Weights of a small transformer language model.
Size: width 448, 7 heads of 64 (1 for keys and values), MLP 1792 tanh GELU, vocabulary 2048.
Architecture: LayerNorm before each block, learned positions.
Training: a variant of Adam for these matrices, 8921 steps.
MLP neurons of a small language model. Each row is named by its layer, matrix (up: input weights) and neuron, and shows model dimensions 32-223. Each number is 500 + 25 x the weight over its row's rms, rounded and kept within 0 to 999. Numbers have three digits each.
Before each neuron's rows, "fires after" lists the tokens most often just before its 100 highest values on Wikipedia text that the model never trained on.

fires after: "re", " Bro", "il", "d", " lo"
L8.up1257:534528514508471524503514489520482478477495549483481527514512503528519502530479538497492456530520516518503574497490513523491487518478500522491500502510512499526520513549460535448473505536498478515536531482502501516511545480495544493515486502470546507517529483488530474483479488495465502504511499524527460497504450509490504529534491446464500484542500518493516476520478478538498501506490485525528523503449497537516505506484507515536497513529499493531489502514498495523502521520482476510459487495462478496525552477523474522487520503555492548474504461541497502517507492449481568516

fires after: "ab", " b", "li", "und", "val", "ough"
L8.up696:526531490510482487507505504477528504490478548486451484508509521493510602496497476515528484502511523501472510497502503527503482511522474512480507541500503512425491512513501536487496504506494533490504489482445508515500523475464475489502490481488535468458474490521516474501521503461530525499525547497498528492461441490483504505512516460500495538489481522457493505491520547480478535486500512518482481506482481491487458542508531509511521512527442456540476534523529524496507517513475535465542483494504522500543542494524498490504515525458509497489490517512523477508507546547508509476

fires after: "\n", " |", " the", " ", " S"
L13.up1636:464490522515516538449503490502512468522446461473484496477464488568505489518518536512532521498478468454473503506513526504509514446484443508500458485531500521478482492508498512522516475528475547558491489505477473491488449493492441486469515495478485538506463468536452502517530480498487472503500488470454538482584465537513511492528506520460487465492499496506504488485483517451485525497511490516502521496453466512501513434565475498536477472496543488538474514456457532536521483495525492505501511507507507488486498499463543473476552556540550447489505518518500491513441519524517480527

fires after: " ", "o", " de", " the", " O", "y"
L8.up36:506510549486476455513514506556485520467508452476473478477499483543505505483520509524489531459511444548530456507497501535515527516519536500514466469511505504509499534479491525475511471511437522530511493478443436516471488502459483506481490501544508531500508525491461524479556470509542524532478517528515507501542469480501486462503486509482494523540515452537518494554475479496517512509519479523461472494500480551488507498517511525469469498535499531505495516494508492497538531510513497478529520543445512471494533487494502511468496451457486480508494481486511493495464490480509480481

fires after: " ", ".", "-", "i", " P"
L13.up1493:551483564527476486515499462488473505527511496553491498501491528474495460521492479475474489506538485511483493488501506505519505485582527531546466494530515506513495473492472490430515485537473549495495466526467478500486497454516500507450536523477481517517504508508484511512491465500515505471507503493514522547478492504530466522486526485505568445500542503457506478486507480472483507482496491487475496519474472461470493518522507522486515462459484485503511551493494510523533500528505549545484473519525515515462488475545476481477535492469522484454472525544532512511489525484514473477

fires after: "ur", "c", "ri", "t", "re", " p"
L13.up555:511478483504518502509531502550484528513461504498504474492536528544500554531494466507505536551480543479504508532473472496503490499508525483510493544476469458486487529493494501489496501511472479438469462517453463496467492473532482512529521498471498497514486513500469467493506486485528478472516476514516525531478495544465528499536545509511514521561460519503463446498497550457514522477493508504511548489536524483532488495533495507505435469486508491502487511476535527495484498458517501511493479529452463491499501508516476477536500490464481488514481541516531487497509502500519549495

fires after: "ci", "ur", "lo", "er", "ri", "c"
L13.up1713:510481482503516530510475513504469488529457503514507513448493512572474568509432467528508528481505510520539512504452472511527508493494483496491500481489515481497468504514534510514497490475505460478496476486495533512528468499527504551461502522492537485487469459524507538492520528474495562466528490440484512489465525513503507468528526525509536524536467491523433502510503489478502513493502546514498492518504496520478511480513470518516524511498482534509454534486504516525444518494456496502524503495469542495521483472484465494520459519505499487521495460499545475467485518535524500518

fires after: "ci", "s", "ri", "lo", " Ca", "ra"
L8.up988:511541476506503487440477505546496477488461520553521522478507459505493503500522489537495508484521488526480461483494462506501504494506533532466526515495508541459462465541480504456503465496480500507497502483459497484467453501543510522500576481463505513521524515549505482455499497522516582509475511459465552486523516495492508527535501551509499531525518478510494465541461483472460502541521494481512486488473512520490509480537477549518494484493495495479486499445555526531483482508524537524538530519470462492428480474515468471550483503498481496497497465490503509524541531519509504537

fires after: "s", "un", " An", "u", "n", " South"
L8.up1583:495502480488501547498512459485472476437515420508491500479481497541470532535458496548516489494544483461524487484529521511500508493483463521482463458446525500494510479517502511495511486475515498510498482506490526461465452510476482510479502514493517497500518525477504531473504493489490529464571506470478521497452525503539479449555498490487481504487502456424478489520475527533473494496480505488488510482498500499509541507490484499479502467488444520509464516454518504511464513508541493493486543474526486462535437462503552519513501485552521485544514480543493546471537493492522451499

fires after: "\n", " E", " P", " S", ":"
L8.up304:479498508525547503492525507501495466477491533497508447488500531540503470571472477498433490469486511478512508508499482519485484518528468532474462466510490524533506522489449513503516472540466515558533552529504481498478471489544523529478480476545506558531493473514485527521525497517513511482531483446512529472518465475493531472517501489516531511511504486532481504508464480501537506503493475474480487481482523505473498482502491531484488475462515528532518515466488506470498484551508478488502541526481523485496492500459505483527479481512501517483487508526495496509521531511523482512

fires after: "u", "z", " An", "na", "ba", "Z"
L8.up1362:488471497470509454513495507486504506477488484515470485488528507490528499514483506506485505511488492473532501525498482474489522455484463514510509468510510510501478492506437514486530514489530507510480499549532493430464478508540485547482500504481498487494530521498509533508510456495515506496560531474458513479503494514489492491544448468460501479459533472523482461497540482526483569509493484522533483505494568465483524479540507515490498475484517475500495514473546467492516496542470482497500492492486503454506437483514522504523500494488525483560487487490489482479515482481529495496

fires after: " ", " an", " a", " the", " as", " by"
L8.up275:533481482498464494526490472500489505471498459530509464465487522479491505476500491518495516508473465511537486497461497491500531473523480475534481502543488522479496459527486483491504442499487454555482461498491513532469465507460530539507508520497508586503482482507493540492544524454510480465546561476523500503523453513492505508542510496531525481464498432462510503477469482496557515510474503508508555534504461473492510512484459542505468506530485526517497491483495521495520507480520505470500544488463483472459495452501511501505500496489494434512515510477514510507468545540454527492

fires after: ".", "E", "-", "O", " E", " O"
L8.up993:483497472487525514497491518512488502496492513538470504511493475479456475506523483491491480482482464468494471504467440502499501496506508480506515504515524489530522486495508520487540463495479538506536508542426499487450465489493485485517544515508544474490576499498510500481461495565478487504489516462536511532481490544479548480546494510514497506550512507458498457493540502485486506491522497485478492517470483444517479511551550490539497495493484430481505482508497475506516490519512497485506473538516536492469526509498488489491512492481512477485499514492499546476542555478486491485